Part of a small language model's weights: biases on query, key and value.
MLP neurons of a small language model. Each row is named by its layer, matrix (gate and up: input weights) and neuron, and shows model dimensions 96-223. Each number is 128 + 24 x the weight over its row's rms, rounded and kept within 0 to 255. Numbers have three digits each. A neuron's up and down rows have the sign that makes its largest values positive.
After each neuron's rows, "fires on" lists the tokens most often at its 100 highest values on Wikipedia text that the model never trained on.

L9.gate827:110143147136114122099121096168090132155117113160152143114150171104152105159153142149118157154150149089148155130088114117162124142120157160098132145078145177132189170089105161106137165144112123149110112084128094113119101148131093117119145120100131125114117144130139116102115130148142123071140140153128119166114117075134129136131159116151146097113120151113141150122155114125103169112143
L9.up827:139094154148137151112090100127120191112142138157163142138101150142131103172140160129132148133125140148148102107082153116124114088122099172132132149148112145116174147115096147119147162134168130155116137119179167150130098130141114157132177088137107150123145119121153116127129137119165133122102108144122158153136117112122097137094097133110112129124144100159136130134139054139146125105107
fires on: " W", "W", " w", "w", "ew"

L4.gate899:116151065098120107090090117149095153145143112112134135165147140150138163095160109116162114115127111129128122168173115132117125141099129100175137114137136102151152123180147105132068121115111163134088123070139142163092126157101094133096098137106134138090084126167108161081096099140150157131115176103098148149188150140133118121127146113101112105125132096091120120131141143111110125135150
L4.up899:136112150145082115127117123125164130143082153142107108141113153126137141125154130061103150136167117086107109156109153165091091145130116163111118091115185102139129102163147147162128155136113124111124133128163143138149201121117145104131150109109143109120154116151131105108076099134132157121071130123106157166091150110170140148169120163112117118119117150085114093109131190150169133141114
fires on: " used", "an", "ed", "ad", "it", "t"

L9.gate702:115124159172108150137138105117144148122114114124187146172152113133132148149116127145081136168175133137098119163139111125119138101094114132102149133151126115103159156105135114132149125097143143092125148092107139157113113130138116074157127160161138105121152135136104141127161129162131144122079121158154121159124137092116145180141146148117158174135141162098130169080135126105134116136160
L9.up702:148143148159130107165110145118112122103128122092124117139108084126100099141119131117082146168118083090149141111151148129123152102125150120110167156146155176107196090127112157139144110122099124139101113126122137148132092163096114123131123110135153090124147133111172100149122152095110099118094122156094142129093087079117143125159115153103138141136130138163099124098101123071142137182109
fires on: " |", "ri", " we", "|---|---", "r"

L4.gate944:100110102146177158147120137171193161135140100070127158138145108107122093135130146165072147129116146117120077111184149128105121126117123119111167093131122148146148095172104146135149126121118141134130089130101188110155145156146160160097111152118131064105150087096099130105129113131111112091155144137123120154150131173100134141152137129130138139126133153121144162111096098143125123170110
L4.up944:133189152158120134110109108103091157154104115138108110109125097135086113143112108108151112162162104142104099137146132152152113132189131102137139111156126108104142100133145105107114157124106141098146099156146132099121097092129128141144134098083128123139094144148093136138141092129098127107139103139168128094099109164135119126111086144123127194145154124123127161116137111147118152149097
fires on: "ition", " by", "el", "ed", "er", " on"

L9.gate757:119132123135097125136129112133131118162131133127158157142130153135175090116127116163136162117110161116127143147099124101131154128137152078102149094162135086096150161106113129109126148070094185150185127119143130110145131086128182152128103147145124106131108145140105102122124092127151136138109151131105126135145152123165173128145150108128127158127150120150161165110094113150139129129080
L9.up757:094133144169090117151172141159134173097115096170094157138100151153120128153071126139123143124149121147159162130165129093138117156091123121131144156176108115074130147121126125129119111107152163128155165121086129108119147102133132106167152107142146127134133143065135135156111144139109121067161120144131108105126138112118153117139156107123147128136166119160155129071120114148131137125133
fires on: "ro", "eb", "d", "end", "ed", "r"

L5.gate1329:117140141083115137132137122113175172133143130133147126120125120147116127142141140134090126092166106147148140150160126156130164092123142128100161136175140110149146112127100135122158127085103157128073168131124166147115128160152097165122132095096182136143153103087148148155096104111133143109135137159137106159128125100137127106157191153116117110111158143149140172110083096127158117128145
L5.up1329:125129095102115091128131120104148161144109127164144111100105125148125113106127119120118188156151122156159071121147123178172137078127111102124141143170161124101126104082118135158140144124110114096081101125149144129101171112152096133100140124140155105152151129126176094130087113124134141141121119148132094112095160072140150127138137110120108142141133129156110129062122095110099147134151
fires on: " |", ";"

L5.gate825:162143165100114133169117146123091107135145084126157117140145151134129132173155089160120089127101081133159135134139128116140108100138117102119107127165154152134135123086085133105102143093108100094115166134146128095167138124099117133120108116150155116148157183159151114126123110103127155130102144123101107156131097129163114155152096144118140136148102099168118150122138046118102156113161
L5.up825:157125138140144102183155105094071139146114107102147124110140117165156111133115130133116155138168136089089119121064163129097132178190119177133118163128102094146077087188132135127147121097183135160094142168152142118105106116149147163112134122134071122116136131140110127113129137106114109110139103141120122123145111158142114132159141140091161116154131164164141133149133102093128162105098
fires on: " of", "ic", "it", "i", "a", "er"

L4.gate296:119130089127133149156154164123143157140100101105162135124110153133107108164110133101171132131105133105120133186137155138129086149134150140067175059182066106136136141167100119111130110155103119133134139135152124117153094161097103140172136152102118144085133144123071106130149143128155122137149156162146185149139117152140154132151103102174104158068109112142135126111117121138112112142130
L4.up296:096129103103131112150150138142143128156162116121222127117079106131123121121118149138111135128142113162138111145125132122122124153140127121089120144110089132140178138124178147113182139121131126119111142128112141119075092105115115119182124141135102131160102169156130148176102097107155121137127091096117150160151163110107129146117130153093157144152109126129138156157122111151130135150123
fires on: "ow", "ag", "use", "iss", "ac", "u"

L5.gate978:169119136120137110124105114122151123130107112122148124100108159143108138141083109156101127145121106100164146148141098041078132156096119146123143122147102147135107129100122110156171156121107156175132143164082098149142153158139110157098131155139113131153115171122141130122137129130122126084133163113129119125160128139097120149127130138145092145176085157121147126147168107118125112122145
L5.up978:130103107101149109130134141110156104083108121115132100122123073145097161149127114148139123120152104108153115168097125132077131121117128136168122101110130113161150124140118115115137130084097126143102157117127155149100174170136093099088129089138108106130132141096169146147119128114152142157146099094105131131137120164117180126109140116140115122114134127131133128097155134148130109093103
fires on: "ing", " of", "ating", "es", "age"

L4.gate587:118188125102103135108114152105130105116178102091124128137112118139108140137121120145126164113100132144148118130124121173090139103141143168125101104141172150115131128165132116091161107133133172130149138084135130134127130171171137142143125118149124108126106124107138145153115104118108090104122127137116121167148122133136131164133147135143118174122128135121093143114128130104162144182128
L4.up587:104135136107158135095141155142141149109134109120107072137139123108113146123121151055119165142111097104127116171087119157128119125152133139149164087153147183139159106134152059160098104179095143115117137142112135111125112138165159122140112145150134133123080138124144148146138094150104104132150159133125127158106040190121128170122099141149091119135116138131153172144107134099142109142140
fires on: " of", "let", "el", "ad", ".", "qu"

L10.gate421:117129137157094125157127143135079142123109090180121133148113136137153131122153088134134134092087131118165092145122132122121156147116185160157162100108131111153131189171128139146128142131152127117105151106097165120087192112107105139179119127140147079155138103103128129187166125121145154115109122099096115108130141103136135141129097126146132120150145155167164102117133116139138158162113
L10.up421:109121172163123148121205172103144125125112121202130168163132137163160156151168113107150129150165125107130099157136127116156112169107141129143155133150136113119112076077144160090161088110113114089135147151124134143126109128119096142156146119096186089144164135107108129120122154134150154177152144151140125148117122136150164099123142159176116136138137139117131103117164117082115155107129
fires on: " app", "ri", "a", " A"

L13.gate243:099141115134142147118161138162127136112096112140148141114104142141081122121142124156182085158124199110146137162114123093184098135127111158106121108103128087172131145161075182155121134136151139145184125148125139129144133142167092158118100138132110139127148138130100118148131128124103159159117116138136128139133109150095119141093115112119124117136131133102127136107132148134155097113140
L13.up243:109135152117126109145136113124184127120116125129142106156136147139132132129154147141107147111126171102136097131168098166143142147121120088100114140097131140111112131148161168097142095186142146159197153130176130130102139124051099125146144105159125157149138126117093090123131132144109162139135103162114105163136137122085139122093136138159116127141113130152129082103132123115097130138132
fires on: "1", " res", " c", " ex", " C"

L10.gate146:116081079080125111103121097138109139127154094122135127149136155132117124118148094145096122118151125133125143158095108136083157175128155122140118144114151127173107163139111136136143146151122115191129112097136143127138130189172095140137128102151080127122117084098125131126136123117123104130113153171158101122112084148149131160148114152110098137130123160144148134103110110135142177136118
L10.up146:089156126080121107145074128132117094100114130110157087100107086146083166144145120134114112130122128138176152140091123157129137074138163174134132127139121165098124172110115160121118129104107153149135129109093100151103154105151135124123125120115118120137152159146123075157109078148135152140135094115119109108103090156086136148127116096133149141156150127139194128146120154097152125130128
fires on: " of", "ing", "%", ":", "s", "ad"

L10.gate396:162142175155137113113111166142127165102128132164161151149132140094097141160167134159143173169115172082090104157110153156090165112127158144116122085112148109126205144120139104133107093081153117106133140124157141123119110127125110152163152116141071108108089124074136104130122115144154122115116157142142139143127114109121112124062198147123140107131164127154129133095098175117124148126105
L10.up396:128106110177135130097123200110139178141111138154068128127077106152144110128129151130134137108116131104132153122066129140172132136170125118151116145120136116155120083124120142105126150064123127143105134127167112169136100141144100156155135118087139074126124163105108123150126119120173149129151127145177154109124095098157155126116141083110136128094113110103134167113114097124185136110111
fires on: " W", "w", "W", " w"

L9.gate980:152139093122102150133147097126098086108095122136099160114100112095133150151110128139153099137149121119119047148117163059099135100161119121117094135147112094121137125101138113145118129141165138159141132115110151098128152126105130147107153152107112129064134115119108130135095108123152110115136111117148147142173117141149122129153122093156169110074137128100085127168129110118187072156153
L9.up980:104140108115109115117094111106138136138121143146148157086154102187098072127124098157135144128112103154137093117129117111141164147128130105126148151149128115112130103124109146103148108150097086077145112134133096149147114152090117121130127096145158112089115148164122166135133152138090087116103109128158121114120139116101167130130131141140118097145150112151127158144137217150144173088105
fires on: " re", "ou", "-", "t", "id", " t"

L4.gate1155:135131085089142099131106152177155128121110124104158148118144134163129132117149158107107147107166112119075143107118116104109131129115101106125124082173134146171150144177135126109104160181128191097092115112147167137112152153089176143129110121130121119127129107089109128133145110123159119148118159107144113150114121139096124129167175147099073107159131155154138140122113124134140170161124
L4.up1155:125148112108175159114131136131140185152116149151130117148135138137129119143148157123103152150150142176154140127154155063109157144141132076146169124139121099132084122140151098110118143109178145160093113150089158107156107151135096133132127099079139115127065110138121104113139125094154130122132150150133149133088134133121148134140133141115128112106166155127175159143133133164140106125129
fires on: " by", "ed", "n", ":", "er", "b"

L9.gate89:097135148137101071110158132131085124151104083079141136141139129101076137115139140142141117155126152150159145108177121168110111156110118139099158111162149118119128149122173157141137136116137127183164114121131105094102135151092110125110134161184132124129097126075142141122129124105106118040114128128155150139148145103143112111133120113112152128159130144159128117115102100175124175144137
L9.up89:127131116146173123129147138117172095121105121141139071111146114103111166098138133153125102148115137160133138160129081099122134103097141148144110101177094150112116129140108151115105111125122073116099121158145156150099124118094099113119128110136138113098149104104144102162125123127108106112078136103082108176100165155120105124112126095128136122145117163131127142131085134147122120147109
fires on: " of", "y", "in", "ud", "ro", "ian"

L9.gate1064:110111104105116100147179111136142146136122111140195185155127155165139149107134121154154114120131134095133102146121053115090129121183106122082111132145164173159125097139163092139105149161145139154165104122136125115149145179109137115095097128130118111130139143125100112126169130126120159102143154146139163107166140149114145156125161140125147117150127152141129160159141121103158124114163
L9.up1064:141140132148120101155078113120131164108143115115126083089124120127093108130129110096133108136136136144157105100156136151152154085130100139150173125119150116189140097139149130138137153166143101133144135172107132143137142114102125120115124121135131112132115132150165142150107129148098142157097160136126114128120178137098172166148126099128124077135101102125087150131132162146114121122159
fires on: " ", "-", "ial", "t", "ird", "th"

L4.gate1245:069153085119124096150087122149183121103093119096140116157137124142084133131088143126125105158129116161148120171126133127145090134144129129120120075157114087130120116129134110157179139106139137151141119155151164136120103136082148108153097086142150097135115098094129153095079140130142166125111124173109176105101104120133149169122141146143135154097112151119129147147156135134143144152136
L4.up1245:092089139118119147172125155136178082136078145094138125096135135150104111085129135087153138108128158152121147118146106132143121180150148159132147140138095109100136145107093157083105165088116083158110114127187115136104123146122103098191136125135140153158148131170144151112121135119133156155127110132146183151168177094157109098117128116138121143130117127111138120113159120101112134106123
fires on: "ag", "ac", "uc", "ug", "g", "ann"

L5.gate757:104111141089131134121148151139131105137167116146076151121128153166120155144119134159130098124130120096159083117109121125118099088124070099122126129155110113128113117125114155116148142090123194144067101136116153096127104087149121155112080146135146132167143118148102165106125120065126101141114121162114109169120124056122122148182140152144115109097135131147092121117122107111123144181152
L5.up757:153188080157152087104166096099154187151092143111102124143139120155135115148133145165129190140088136101137084162133135130129152148107136128102122097128155116091108109115120105146112167101105103120126109090119105159150087132112136109087123134106159097105155150154166140147118121169157151138092178157119119128097139123144099130119117125147107109090127142104086069112168137178140147144092
fires on: "al", "ir", "-", "ul", "os", " |"

L5.gate76:137145155099113121142089143134143187151097111118138118117124156121131141112161100141117183138147133133156110112125150089086097142141143125123209115141101107165145136155090110129103156140128139132146169151160103105093117121160121131144118131089088096111143118129113128145089126158157142137140079112107088139105136157120111114124129160162111111173114118140157104095152160171147132100144
L5.up76:130113087098138111103135110141115124181109131094137112103117149150167148081144119073091150109169112150065135150135145176124161141122122117176160104120092109149113112165150075097097151099125111131120062152115118087129149146107131131088155124125124119125132143162140135130176132135117143153157143093120158111105116136139173103177106130149095138137137095112148126130112170148187111152128
fires on: " him", "ed", "s", " her", " them", " years"